From a checkpoint of a small transformer trained on Wikipedia.
Size: 9 layers, width 320, 5 heads of 64, vocabulary 8192.
Architecture: LayerNorm after each residual sum, learned positions.
Training: a variant of Muon for these matrices, 312M tokens.
MLP neurons of a small language model. Each row is named by its layer, matrix (up: input weights; down: output weights) and neuron, and shows model dimensions 48-143. Each number is 500 + 40 x the weight over its row's rms, rounded and kept within 0 to 999. Numbers have three digits each.
Before each neuron's rows, "fires on" lists the tokens most often at its 100 highest values on Wikipedia text that the model never trained on. A number after a token or word is its count.

fires on: " Mad" 15, " Gu" 10, " Mun" 9, " major" 8, " Its" 8
L2.up308:532458475519525432479461527520480470499496508523475456449543488503467482533514579477469441454519552485514557531537513528510536571533505455500529478537495435468540520512436447499500450513519470415607488495505520500547495419454495525470461511523502524513500439529534477489479532541512608489
L2.down308:425498513500586544530513492463507509506456536505538523478468479476555597526493540485521500513540460488457471441522504476503489416483489468506492481504503468494506494499582519504542482509493539525506490414566494388500538461522551444478479453571504449567544482468512493434512545549428595518

fires on: " (" 39, "/" 15, " Team" 12, "–" 7, "{" 4, "um" 4
L2.up396:467540541492513584545487511533420501520454483428470464448480566511510538523456423561549511489535478513513482470500521480495529479455507438469534523483505468459498524485500531504524564545461405524482511559520435455485498543508509487481535454472465481497436501475527494520449540520503546400
L2.down396:527465494450514481560507488473535471446518571551500480549471564494492496435516487480448514539509509512508387530552510511512511478518524543457509415447530506531494412491545520502489494501455535455433508473482466479529519484558541491505412589496598527462505537521582512471508489432525539494

fires on: " also" 22, "=" 18, " part" 6, " still" 6, " originally" 5, " again" 4
L4.up791:538583518473565481502524495495540507504523445481545466479466482476509504482475470445543497505522429539486499531448499466447546480466478449456497500527505462495521548542539512459531547464441484491518455513467599442460475527448574447582482553439506524530502507556492475522503428511485565546
L4.down791:562550483494503486475452519481527531508473470471519506542549444514481499458521580514499551453419499500515507520480466494553483499533563471479516537477450503486495460458541464496521483492514471450503453504496441518539509523561460568471495493494547438478575536533612476489537524521528479521

fires on: " J" 18, " Jr" 11, " R" 9, "J" 7, " Kr" 6, " Pa" 6
L4.up57:508463471484486455492492470475439478471516573515536484541466500485512524530527539479443501513545566518557409514506502538514474518487570460503571587483447520534549500573515539489472474466532489535565555503513541465494399509447485475529444528526540497526450551461472518529510440516443529505
L4.down57:519551455503512577521520519574503494458565488534428496469481463506499631526425551445456556536455495556503515522461501542458456532504556529434507503525517475552434496482577559434509517560536507456533498516514564506522440465507487495428485481548465519474519547523545489423482497544547409492

fires on: "{" 25, "le" 13, "[" 8, " [" 6, " positive" 5, "ted" 5
L4.up90:485550527470595537530447517541539557464511510491489491522501520460524530502512488544526444484494399531470498496635482525589557481496407615516463581527491449534466486509474486536468540539527510486457481498509458485463505546438538440479495519524492551553498529545483462530529500558423444460
L4.down90:567475471486524461495604515508524485492496446549525573472492509604499562519538529461495504526498501481504537452457593484521575546562565553480522494426464552444550468455503516490563486479472533486464551455517535503488519493458554548506486551483477511473441445477476495461493441483521568485

fires on: " de" 56, " De" 17, " del" 11, "\n " 5, " di" 4
L2.up773:477566523572530465487497477524542460558472533474494517470454489487467420593524478554498459542423556536536449522444474508508538488481519583536517518539531433531448489515533474464534473573473554489416587556459485499456501504516542473509548538517504433536509511493476472489498525552550456583
L2.down773:637540481446450459492538503481517498454454522475493473428525468543520490538448464604544413573463427444486514499534454566562521568488504538456547448531484422509502508441528404507432481496512422504524531531474451519564529476446487504449475451452544447488450504534461502483465475482541498562

fires on: " the" 57, " other" 8, " (" 4
L4.up743:477567505505478550517554429555493497456476484476513558498476496425493498578514484510523568514495479493450530544558530499528523540472496542555519506448449412540437500491502510481526416514556575486482473517483531584510498549467535515481450515555519480473480456400455547471527454428489543483
L4.down743:555521488508468425561582442537491472426489520540524492478436543461480475520532542486538485566510475480553497520533462510451490489572504588535502467517524562501464508503525495450473499516518507426470530484504573517483414450509581486502492432532516517511510520420481480467509470526527531479

fires on: "(" 22, "top" 9, " various" 9, "ib" 6, " Top" 5, " Bi" 5
L2.up729:479471557455467482534497495532498465491570533535462513548513486426504465566524480526453504539491493558459512517468610556519537497446523485457497561509529446546451501506519462485496515505494525508571392505485483557479443551504564484494445420491485453467445490498486519504532481550515538464
L2.down729:495532506508534518489458417525563435546454502445442520606432485473488513531491527489481482542545544470605445499618507428460468477430539468516494365534479577439542516583465457531539495510445479455466559482517503422569502488497537509466530515557508525500501472473517493592465481511552544472

fires on: "–" 37, "\n   " 12, " new" 9, " →" 8, " Tar" 7, " top" 6
L2.up239:476527464514481472577492511529444521517524527566477496541459558458489512524500443482498535477543466501503497550443476430547506516542468469550545502499439505488475531444463463554541425486485545458531486466490423550510433508473440483494480509505531553581482493526516482577516539501456508531
L2.down239:522519525492439446486511476508525511529424509472454572498496533424448474505426557546444464474523501536508458479441526500429617495569563506487501508530457528487529443522551503494551509492516497478512541559539527524519511555446554540504502511541504474442518482448460505527487454473485610525

fires on: "ly" 25, " began" 9, "ually" 6, " Despite" 6, " uses" 5
L2.up445:478373476500431533432527506540454502483509575539445504494479432505517512564519481429445479522537502489558550421553488411512492481478534488467485539463507473479453510505544549519541507490525476500539619489492475518544460495546511591489569585495428486571558487528492485436474538489552502517
L2.down445:533597454556511475408476464528589520492523488556502527508522489468555514471500516458558579491544502542517498519469574445490540522535428542499481449452434600469507495508595508501526498542447530501461474506468556526403451580498544473502448511457519518484577478537482484511559495554466464483

fires on: "q" 27, " Jr" 11, "hr" 10, "ider" 9, "br" 6, " al" 6
L2.up281:537466409506483439534440503504430532524467449500572449490531510476554451481500495499493559532527434466513514545467501468487416528461391551534507533461563468470496502489494494563482495501481510451499559543506482524466563457485485518536492494518531553518538524459481483443475436520429524487
L2.down281:505469473581460519471510535475475584428519556523497498529504532516491478596567435489527500520504491441482440473565435527500488548518541467514504538468414485426508506538465559507498501517469477401473433520425447517428488499491534507493461552552494526491457584548523503550547511510486523520

fires on: " by" 62, " bo" 5, "za" 5
L4.up130:509543534515495451503445455494495483503488477533534498554488544489496556465534515484591439504479516454357513502488599592557427445443484545526546476511493622524508505526491464528464567553504499488530553564490515524515522455489570530508490476468532510498504497440521467548547487530446497475
L4.down130:514508416547465426423573480443562568475537468462582435542521497475416504461474496492502521557481535491488464481450449517464521525562509469469494483427568588532499501506443503478524497438427485531503544453453522533498485509515468486511507506530535503472460521504488464526535508472537526533

fires on: " work" 37, " move" 11, " step" 5, " shift" 5, " gain" 4
L2.up796:541463499526454579441435537490491525495510474455525489467429552462440561456547558476508556535499553457572435460431445534523544507458427518479524495489528542537492600460488545490483557548463529497469467503524474484450506479505503486455572502467493537579506471482449486523459536511465538492
L2.down796:537466493510484514548486490517505515459456489487482526516499501465485439541462455476464550537467534499507469543581549500521474473473524511455504464460512445431469520522471473485505463504502480558502442536563484440524484471486478567441537521530490421531511430503391460480549537515506519517

fires on: " as" 25, " As" 21, " At" 11, " when" 11, " until" 10, " When" 9
L4.up906:415485483492461559575468437465509535462498529519452482492618453450503576484456511456504511422456457536524483496522448613533503484537483510512498556483492500559474488474516491485536527482496491559457519552518435499485456587564475500452476527484551481476478436581562483514493586527518473454
L4.down906:582508478508497505453497500597510513614537526461481485487513528510514553481513565473546476418514509492460521484515504546473486443497460522482474603437539517452448470503477505531460454471481445472494506542494541494546536431514507429513560544571446463536434520532538453484462504473474350531

fires on: " a" 51, "." 39, "(" 5, " D" 4
L2.up630:556598462481541486572510493529541453520509487477510467484468510506472441560498467449519421480542483461501469501401481592485465520433497497510551532527494460509492487419551472526494496499613446540460539472477553458541513559530494506514493498555430603534445482381571522512421468497439523481
L2.down630:469469543445486547528495482486546508520465526478496576483491476531504496494523561476542476453482535519474411434427450471491522504492480572486482580521499533519510496484478565470527451506484546511492433480431470494502471410461480500471486556440509468492459513460485515504466547568512487500

fires on: "," 29, "\n" 15, "\n\n" 14, "/" 13, " –" 13
L4.up1174:474457465474504532403526498554502467437557512503376500563493501511470460457458485502458488498556499491522451491508513405510540418618436527504463495453473501538512555533432515549509487420525549433506423479530492557576551539533558492469460490502432416469533479568529509526498499505445530539
L4.down1174:451535568537549569546485412491517497490382526550511505542473429494479519595492556469502492532553493478535488580469562434481541409551495386523484532509495508434506494564481574579500508536523562520502465503450501555512511502487505515495556413518487478503522384519565501526460486495533546478

fires on: "=" 36, " at" 23, " by" 8, " Gi" 4, " The" 4
L4.up1172:451571520478559524491520487511568467507482446511453436525410508540544514442504521504557500452520469470450505476485477496510437438514482556523546504461554472522458448492545457515522543508549504510489562521467495519459497437496548474481484507484465459453493514521546504528552475577579563576
L4.down1172:434484539502489507561466472490548468490494406502487514467494519538511527497541523463490585445424467481511551468393497536545545435474545408479504520476510544487568504519516517526462536465473545505461532491470515572555493523496508476498469522475511521501559476512542485480546496575440438578

fires on: " |" 73, " founded" 5, " held" 4, " born" 4
L4.up756:441558513443479453432525491490513471447490478468495539495473451540491573534534472435500479522512549430466453502442458460481557490532507525500460509497485585421475525481538471465580459538534552467433491448444457516489530445499487456530478499478557567515389517588426502508543471477430443571
L4.down756:489504483532452570411480535509486527498498467515547542519508530431526543435507494465502543451529434545502539558512536465428504522502474503495502542498488508437462524561544533465590461516567559435493436477513479488535476581522538532470492569529485522514430494510491476453529490531526504464

fires on: "th" 21, "ade" 16, "men" 14, "rin" 8, "rem" 7
L2.up309:449483447583442502521515548533481499511506513482468510491477471517536468463540476499526567466484410527509523510423530493411474605491459546528476541498492487552424536526489501473493492594511529532512404472467498505465566489565560443520449453596537521518516400494549544593472580466502599459
L2.down309:610491505468570455492470474524490523510470507467562483527490544453479457513525508511463458484600499525471460518602472471558510427451533457492531449509505495451563468469560517423481520479473519525524537537519512439540415497496492554489544489415528551449523526445487495459527461548463525465

fires on: " pro" 13, " De" 13, " %" 9, " cons" 6, " de" 5, " inc" 5
L4.up779:518578514503501554483528495549507483557468554472493477505450510591473508531466486472422464494476509497516461522483386555483480502489528515534482481496525429556448536454570499524513529461501485467522534486562430462450493538546483562447486507517552458423458453534523477492463508490471478506
L4.down779:536526482412485523503509538410557493471518566466428558540564470512449567524540478519462524451519546555507532507530492491511496592516549529506545440473545604539469555457487552547418505530470525464473505473442477480465492464503456487457551507529540588506483421507533492462476478421615516417

fires on: "k" 100
L2.up1165:547539436473549467579554514431472552546441513499479509427449479516540449422509462490524483498533406471502502432444439549444478531475450525485428584475480502469462531474438505479573554523496531489526515530571469498467518450451471457499489465508458522507410510520493406494456502500538526529
L2.down1165:498516481491473532536458508548471548490467565522498492528532472466501546527510520515430500536481472556462511560495520481557491527482410454522469445523519477498490516474525513514448416467428545513488473364465524498506503533532491518526533505559533567500557523494452435462479553511482511559

fires on: " P" 24, "iv" 14, " N" 11, " c" 10, " Mun" 8
L2.up489:523539501540452525523498466455559538603508508554571432489487523428546495483457506493549479472483505485587541509567469569492438453538534464489539454528539514483528463549453470529421557449515467536475531511520541478464489493522456543516462522490556526538457473505447484468470378488456508578
L2.down489:533521486497453493434519544507484502467465517546478527502486423508592553524559521493452510503545511432495493460507404427452511460456488434477524484482511399523469497491559562476519509548520564463460480512461432534467475537556528518473466497546430503521520428557507493514499452517504516458

fires on: "B" 28, "k" 8, "om" 6, " type" 6, "L" 6
L4.up875:510456507501478519503466536450417500492468577523504473539454408490519456453496475450529466520478493535451518494467485556499465483565463536504541529516538507487421442459465500488539529489525437554525370542565477491499440495531434502508538513474436529525479557502430478546562530465518509482
L4.down875:458536472538455576557563518481473510470470535528505502513532526467487444559536465495525434495503479557487459520582495545490474425579522468483452467456502515523477452503602557521423508510541539563474435469489463500485433501496499496494431475488488516504507479517567439599465530541493439495

fires on: " (" 45, " =" 18, " born" 6, "^" 5, " year" 4, "\n" 4
L4.up547:535604502496442472503550502470463513523499547544538528540513449484523514546522515490460424552549491475450534552529489522487558498482471507493549428434494463517391472403469466518515480489558474508537568491422483444509521531549530482439501487539484532498447544543526546536546560531499444466
L4.down547:460489503495466547529472492501488547490577422514481558507450489467472414470478559495539536492492427549534527493483483533460484535534544503490451474467494542597508514556540506473432475533492467463448537433546541499526529539518511469498520393478531506514607508471485523510502478538551504464

fires on: "," 50, ";" 20, " –" 17, " -" 5
L4.up358:552524504564511540531477427519548472511497481510480461521496558486422469494484483445422439527576511440531422507514440477500525456490506466559459500491533529597525483489490447484552503469508589475531374558494514495517482536454504509532530488498491488501492574496544507526540408487514460591
L4.down358:460509540465493498543447492431491455504449540534501536523573552431474525490507513505486476489493493516515523497412524454549494534501486534547525474546499452532536499447509596535611478474555564583508492496514540438469511532519493476501472515515501504506506541486503537533458484500485560519

fires on: " an" 65, " qu" 18, " Qu" 12
L2.up342:505497438461521553492452537484524497446570495545423530517616563470506429417472477490489483453558565493436500529456400541526480496521475514445520513553458543494448543416541531472477579482555452503475494510509501490400450486473445461488570527497470520572500572543517575539473551483433509505
L2.down342:474511530469468576543508561499439536538562464499508498470487527513485479520497487488500534535447493499504515487515520457396458466498577558424530509476571455549482537470516441462509461424495477514450477443451437504431488495492449467506537505500485499478497481526470498498516446447563500532

fires on: "." 61, " an" 14, " Pi" 5, " ac" 5, " pot" 5
L2.up723:493577571436520486492476565559453488443489493398557474548480490560510417487478492542532487495455445541488448494540560555581474473490468440545528491475432530568419547497513480538486545433559456467526441456523449477475437523488467557492459477500488492425543508485548498513494525528494490533
L2.down723:491495426457464493455469423477498504520566469511468518434543482467499619571474542558530492475513593492503510494466459390454495478493460487397446510439467504456549519445533457489505555514497542538472468492445522439448526446476496473494466481530503504506518493513516509503534488438454586542

fires on: "ki" 35, "or" 17, ":" 13, "ie" 8, "da" 7, "on" 6
L2.up789:492375504517557461603507534543486422477537472527494441429512541480516456479437416507505536550483506426518537427503579511507490401484518545459584447462411390504493549502551518531542491467476548501519463530527597488493547539507543508540466462454569555420484483466524509491510476489481473483
L2.down789:488594489495504503463564403497560499537440499500486466574467496493535429478473554527496527436482482461472447488531477560536458508521509494502447544515529507486463480554477480470462490485453474501486498467510514471557529495454478521460500465591531511523512581533477493444517489563518455522

fires on: "bl" 16, " re" 15, "omp" 14, " rel" 11, " activ" 5, "olit" 5
L2.up849:491498535567499519405518409482561458586549458536573467487477436561460496517520535479457528444542463481443447472456436487500497556481488509535521447437502521506476580515522510560399455498543493483559461452455449583551387514528471462540476473501510515439483583486480513538512433491450426503
L2.down849:501498539466629483486451534572471530464468501440452514471499576534522510493560472588525441510496445516557457550538497485469428520498519467412449607569523573507527512479491480530572455499501500494505455505496451596523507494483552435458527520543504445504524530477472481541460535503458540481

fires on: " ass" 14, "Al" 12, " Ed" 11, " opp" 10, " Cl" 9, "Cl" 8
L2.up112:489471539523525450529518472483448470496541505505481420453476516553561526469488547534433519478448508467536460476444499504437523562476472492511444447509501589525443440465469529465478458518545469500544566514525401530523520509476569485553525482501508423520574538507557554493552530532428547536
L2.down112:417483483492459463487475539513440475453534465527473535470526569474442556484514468520473466492520549496547481495605508542599406428417490444513502443478550571527527501469436470545502528533525425541547491450540570504552549492496476563555540511480532422546507485490481519457567498503458495541

fires on: "=" 34, "s" 13, "no" 8, "St" 7, " ce" 6, "ship" 5
L4.up286:484581515355479536532464456450557468478455480483591500518509550454494514477467457503495534511491527491449447481439471548451547509503477477457588630490465486543461421433464489482488470505507499551579450515512556594460492560563542421559549466520450428507506492476571452489528485514506473502
L4.down286:530513462468472436450441486519506550507514525444515493437487464523494396553608465498475512563536544466498431412504527481500507510476474577543523477498538586474514574562443543529446449540516517499484524485483466484449568549428531515556439472456460498469483487551440479472480483485542469426

fires on: " an" 52, "." 8, "ch" 6, "is" 6, "c" 4, "i" 4
L4.up200:464560529486503510477524552483482586479597521489557459498440499548515489503583444461533541510475446465394556478560475500555465498513449440576513509483464518501479544461498502500550498472489476483529576517492535495460558478504480528490513444536521490466527533503441497504496472513482570516
L4.down200:541475492496501510526464510505469524465477461519446474496534516477510540514491528525376465416424543501548491511518521533461456456523548501382528479520485479528473558503451404541437431493552541512533455510480495540468460413531495498537516488525440484532528442547460497524508547512509554450

fires on: "k" 25, "K" 24, "n" 24, "no" 10, "X" 7, " the" 5
L2.up438:472626453456502423579459513450466498507521489443482514522507502422512488456473451495512523483478447518457438544465518528546520493511503574510513599503462454471569538446458490454532436485506601478481458499545489509490499542529469532520470464463467483407481495555524483478538500570532453486
L2.down438:537496450514482482522569492530470421583467474476502515467549549493493498506477486437476472478519501472520569538515483549445403492534489502565527476498542534530459509520484585514519476494465441507540484454490444495487568494519531469491478534539551496493462486476497498487538495502505491531

fires on: " do" 20, " we" 13, " they" 9, " sym" 7, " di" 7, " score" 5
L4.up353:442491446513502512486601532524454475506509448511462514503462508537502517493512555554522523595563472511466505472482475548441425518531470467560495498424509492488356473576495507521456487490498545531547467516492491505434455482466539515451510433503540438484585506456493497515469538464528463477
L4.down353:507536518553511474459464526524509548531514429471524402473478496480583481424518556490521491505542528513475528623499432477518525575446540471477437549505450560458464515482504543495471426477501547542441514533542506460503490513443511480504503533468489514514537559409487461484480521486427575432

fires on: " State" 28, " Di" 9, " Pres" 7, " enl" 6, " Met" 5, " Commonwealth" 5
L2.up759:523476463531454474481552538474492543495507525572441461474458461510458473549498471478472426471420526540461500596541497446504435450524492510494557546462527501554493470534534504448519471445476515490552478528470507484519427583499551458471550474508489506512542549587505522538561530494485489569
L2.down759:524437555433516466531513504573487462507508522499528527500509509518517470465469522493453454535472454514515514456548423508548588526550548534519516439547485467499576490539527528547472534556487556483518539485478515403531524468521470428476450473469535530441510507505557547400499518493494493498

fires on: "," 43, ")" 14, " released" 4
L4.up325:427499502443530528485462422458508453576458632557564494571531504421489526577534498484503532592503423508458463442433480450499509521490540582479552508457517497487510518540536486534521543574554371489532574497510510485511565542553584520486522553546490521549486449524478532521492577475498495469
L4.down325:487562465528428413497473499448481510564551500497568485483470443549578490501460568450492506490523484504408486489521451515459567504492434490532469493499447564510524561530531414474587497463489478558484498484498525483449526543532491462443492525477560503529510448560446487544479519534533431486

fires on: "'" 60, " Tour" 7, " people" 5
L4.up1223:493462496501508579499500442454514512562486505541499503549479542532488532514464435480502503468468471462457439538596480426443512482550537519496539527541533412507424505459411534517502528562524439451471497517569568531496510534510487511539458523458523500436524482514521474555541463528472523522
L4.down1223:510434443489532559559497427507409499485496469526454553530564508443456550484460529465583442533506477439447439399535510528483539479468552520500532562495502560552538471474554495449511484423561560541471482494487456494489487545547508447496545498536449534495537540539519589482566519496464521453

fires on: "-" 28, " –" 17, " -" 15, " und" 5, " int" 5, "D" 5
L4.up100:540536490531438532481467495465538490476524492558453502521483467478414433427511512496479469564437470486470505517517568495461589389554463490526485448585484467536522498516449458476555498555461473445441500453483545530540429560497524519561543541491463480540465574466502515502488480448441433483
L4.down100:487482534507438555545463522423433435493540463474478438536538549503489540452502442499497531486486467518547536493491492493521479462435501543520431429483505478504485479508475507585501551511503462505540505533549496482613522508465535450547452527550519502536501446492482473485540443519598524392

fires on: "to" 18, "ence" 14, "aire" 6, "nel" 6, "key" 6, "ago" 5
L2.up100:500500493506446479529479565434495487505387524500466518496507526487497497572426478541518487513495509501457567512492523479412462533481507522428457523481495580527570455474504530458553523527470484508465512553519510432574535514520521463497509482519592503502564448408532465551467497536549466453
L2.down100:541471558487553498477504471541487476459555494444486482439473483479583465507476506485493471495483525478496494438474462432587463512390484496578575458521478448497496499542540473527602495418496524512566514496458507468417508509568460565543498513423483502447455526510481524454569510561492457468

fires on: ":" 38, "\"" 23, " \"" 6
L2.up473:450524474410573537523485542547545529532509544520545496476494495509515446491519463563515535506526466532524461470444533529441475550445477492511504484539457544450476485468521498531567559455492478537523393473489529536486580423509523538475501508431494494486459426493442455541473597571526484500
L2.down473:491484526477405426488487519474549496479505414506564473528419565431495548565472591527486550497477569388460453465568567487620417478487411577561526540496430557466557532573477493487510506474527530528506517512537484437538454588488526512494488459481493506445509506526532530555499484506475470487

fires on: " time" 23, " crew" 11, " dead" 9, " sh" 8, " side" 7
L2.up603:486515510463485462571499516504516550476513524518552494454485418522513469557408468540535497512508372435492502475509464585470484531469492534524579485465494464476398506536568526564530459546473480496563503493536521477453472477531526496482489458526495454471500473548500473578487513511537546527
L2.down603:530534439436471540527490489499541505493526454485491456458495496534513526523561507444426562552501539569524513508435510523389509488501452548451475553472443489515556493518451476506449512558495546519467457469460519479443517490517526439526553510469502513532551561524461468509492489552497511448

fires on: "," 85, ";" 6
L2.up574:476550523463561491530524517425455481546486519541482507447503474486455514525448513502474480546560532546487446498475510492509567494460585561434477493491516562536530504456510481504499523544468469546441511518426546441546485565506495454434557491532614453524455522506506491527469499476496472507
L2.down574:476480440440491513511501557582511541458478493504459536479491595498489486454462473471528517506521435423508503493503491503540446528518444485565565507596471525561427516502512454591535470456498491528509548482552523553494442475495478489522440569485521510492504525555515536520424494527559453457

fires on: " it" 21, "He" 12, "History" 9, " It" 7, " he" 6
L4.up965:513501543511407541475504483550539519551483539560507476510556552513430496473504488486480512528532460496493591520565494522444464533498505519461421541442510564512499498512527490480474506500568500567561494495542516449554473437462508450457491546426487486490491499429541486465581516478509419545
L4.down965:494476518571590434533445594437458508523444563556539499504460543529490555451472547515456532504543491562535457440514507470547433435439518493448485503545478503423549537488477539535481473507445492500522487497490431534439580507496525489547474428546553474405428498517505482559445498534511512479

fires on: " having" 13, " which" 9, " when" 9, " that" 8, " only" 7, " have" 6
L4.up583:550578491550478514461531466437491562535553448550486464537477494452523457560503531511469548516491558501485444498474481465509434499476510514467514612526482491520550490515525505411530459467585455503441564475554521541522516484559456406468552473459510510566508469496508511528492472502543540465
L4.down583:531481484501528481482583527498503472515474512498437628548437502509481511527479441503526502465512437437530480578559463505512454524488439518478497480522462492459490436527511490506490460547511516513393481423455566477516461505532478527452500485547483485472517498462558509518550410481490469481

fires on: " St" 32, " States" 9, " rev" 7, " Good" 6, " nav" 6
L4.up527:495498485406529505565513440495524492502555464550519497468466508485429434516480484432453584564499521486425467519516557558481558511596558508545541484520525553475470429580434503534462447522456536553523489553502465509482507438444418459523576426455563588486500478474511514598471478504517408519
L4.down527:499481509529490490483466543509470594477400532501416537500490500491525565476550486553449500488442481492502569500547504508468580509427504517472446588501573461464533490498451448493525477500518485548597501502513452520485617435475516508546541575474518508437419471481474543445454486519479476434

fires on: "op" 44, "ma" 21, "uma" 12, "EE" 6, "ena" 4, "ory" 4
L2.up854:509546484472593455474464493472469512474535515438544472499450458424486519514498498490461500530463527511507526479433549467463536551513485490500451478507520495525496492489461447499555514533471535545603549469502495550512545449550486482528485482570443526446534531485421529506458529525496538479
L2.down854:421439465516524437560543531447490486517534451476513483471478466514503569513532471513520479459491549534473491479406507483582450498558507526488524477485495519422472508478497535473510542404554469487443510477578498526456501528468462523495529477447515482518488527472607509516537537467378527566

fires on: "," 97
L4.up410:477490512525520507505461537497500464516442564452512472492508492530480486535463499482513493538518496545484477523431493584534549499483498544559509473465498486527497503487531493428546495537569463504567439486545489402519440456526468542442498480557408475490483491501455569546497480531511500491
L4.down410:505543507490557566448539435476568506522511513563499451543527490503544475406466482489447479518486531524515491441447477519497458395537478489528467542433509486525426474542521448505469552502503476542513496579490572530482462548500492485526490537571577481555488486453493473480520459577559484499

fires on: " g" 25, " ch" 17, " ph" 9, " p" 8, " equ" 7, " par" 6
L2.up353:489602486471508563459522518585564476509507474480506518462490472540486490552556421461517476542447471494434474524460499480483584491474414486450437507475538455571473479522472540502518478508529452472480554530490508456431599519493544542416494537525477509547481539507482489441395498486563540557
L2.down353:524484504512430450519584512484519425450544481508452578562425472520522480454467492532482482544484472514506466505511457470423570502452435575558492517577429512514504490406473492483466504504492572501510481592491534452541515456480479506474428536475486511456524442445518464482503487480561540503

fires on: "%" 37, " ft" 6, "olit" 4, "ations" 4
L4.up980:481557410441491525440513463469446483512503513487486513481486484532484546386504502443529495454513478494548548519470536453493471474451531542541511548444492520481471550429435491451481471469423465479497541466515543564531456579535473477478514544445428559557549545476567479543548571483531503432
L4.down980:568432447523444493489556468552476443582456508517520474520556543531545479515487492515515509527512548458525475545564516461456488535524568487487448419484508520570486480515506491454491489533535516567472415497411481499445538486538446550471464420520544453440483469455485490488468415481347487484

fires on: " as" 45, " As" 16, " $" 11, "," 5, "ugh" 4
L4.up836:466433470532469464561448460466405526482478463513552491519481512505422472454459487512466525412488463581459495504508437515503494462565560528494471500421477513552455555475526445515513443537526475472528511476506500557528553525580512473545512455484518543497470466517528520504461594519561528493
L4.down836:498513536514513541531564453498509504579511540501476545514508535487552483464511531537486433476507468418485555539516480514488533475488514473474504614475441495459507492525467558468547510485540543443502449550469543485508543545533492465539548574517518540467489500503545470550472492524511471568

fires on: ":" 25, "str" 8, "ced" 6, " Ind" 6, " by" 5
L4.up1010:475512523521525476515425597551468473519504499531511447526480475529453434431518459468473452521518516486514534488414597539556472491452521429476491507553492471507554471458520466538526536550454500505499550544421493533495456484488533576529475501449597516584467502496516511585529449478473542484
L4.down1010:506478458543481472483506497496469498438478495484564503544513480453491538466550490459515585492508501554526408551551426488541500570493526494521467467493518507465541412493545592465495491503485542512484467539492464495457471505471475507498482534457417489577486532461494446497444517463489490503

fires on: "," 100
L2.up456:462516451548475476513449491521488450502446510573495468451550564471473549516486549464538440492466454483488478443436503481483482541459546541483501437556566620513499492429509448502535543511465499586495527496464570426474512470578484560469541484598521549484482467516517539481524505433559461443
L2.down456:492538498521545475515513447493474569509491455478552474417505511466490462473500482485446525528539548558468455448444446486498495552562545447483508546485523505547452522478507521571519462484545545485513509496466578518565512514515518492502509528397510482579467522466467496499415472523463492505

fires on: "\n" 43, " Film" 9, " create" 5, " played" 5, " film" 4
L4.up706:489502453502553496444405403420442565473521428498534501503462539524463496474429531487503456512545502520457510499512486532467518505413526489473374506493497483528490439489536509576534526503540492482514477544536498448530516565599536487483519477488500459430604529479473441508472476573483439496
L4.down706:533478522498498448497502528579511527488525525460466486544496481491479464500512561575474465568525516469442430508439519471514446495515536530543549500405515602519532510500524527457458489488508432539518530503503468485469529536477474493515461456536538491558423501472595536492448467513492517473

fires on: "ce" 45, "son" 18, "cing" 8, "ence" 5, "ging" 4, "ry" 4
L2.up646:473462476449432518505516508446464522529487504513465544456492495433484542573502526505541479469517539527505488505458554501465466468482499456466522569439517492511536504560471501507518487522488495513518449457544466437507419485539520479486530531471509474554521464427456522547438509527523491549
L2.down646:518468495487536512511523504502488509504457533559482445570488513490471527455486516489494511561473450514469483443518456498496561469507541475596499444487439428546449433470496470454479530532519451492500500559505508545525547444519471443465483463477490450511457541479507530397589516428483515448

fires on: "\"" 75, "E" 11, "^" 9
L2.up205:494555490520494513492486573557517486495502472444574501598497453483551472529506485477461530540478524513463473553431522489495560509464471470452524489467520564461468528468495467485519491505505435484466503566498450502528514455485515494528416496489498469544467506488529460584495578464484466447
L2.down205:446522508532516586507523507463575546406473507527423461408520502556542507456481550509539537516525454532525474507567455530437427484518528598522483515488577487535539490500445495474465465482497536474512453514532563447462465469467529494494587576541527532496490467533485512511504498550454544516

fires on: "nt" 26, "ley" 18, "law" 7, "ford" 7, "ton" 7
L2.up810:454506508526433464577435447507525513459530498493500444371507533522469504517513505482549433473492434561468461520495470532455472479515526437486535445553449528547472446525486476499536445518523548571413523574452538544514472594447528552508479462479526581568460498494532446580538526561524499472
L2.down810:480463470471510535573498523498550536473448483480542522524459461458475510496450487495535553480567535500439558466571473509561559473521435502517419496530476484459530498492481478543530520453464462489524500559494514512522491413477506476482506502418442511487518478534504505517431468511501504485

fires on: " =" 29, " not" 14, " can" 10, " may" 7, " are" 6, " Votes" 6
L4.up896:543462496463499501456527445537470567481455530466473529478453557487560502596471494473509534468478495502528553577517549467522532538471480442469487444539509524498523539592495565465525490457497515473472490482507504570527479508460508512559516518453472524524526520485547577472469481556473486491
L4.down896:489544573523493514530528531548470446419558477481456545585504534456545480465452522405561466497445494525480481530501485535480503499500558552452505582466499505511461515480477475493526474540546414486545532529422463474576429432479436423509429529511463470532528513505477494541488460418520542472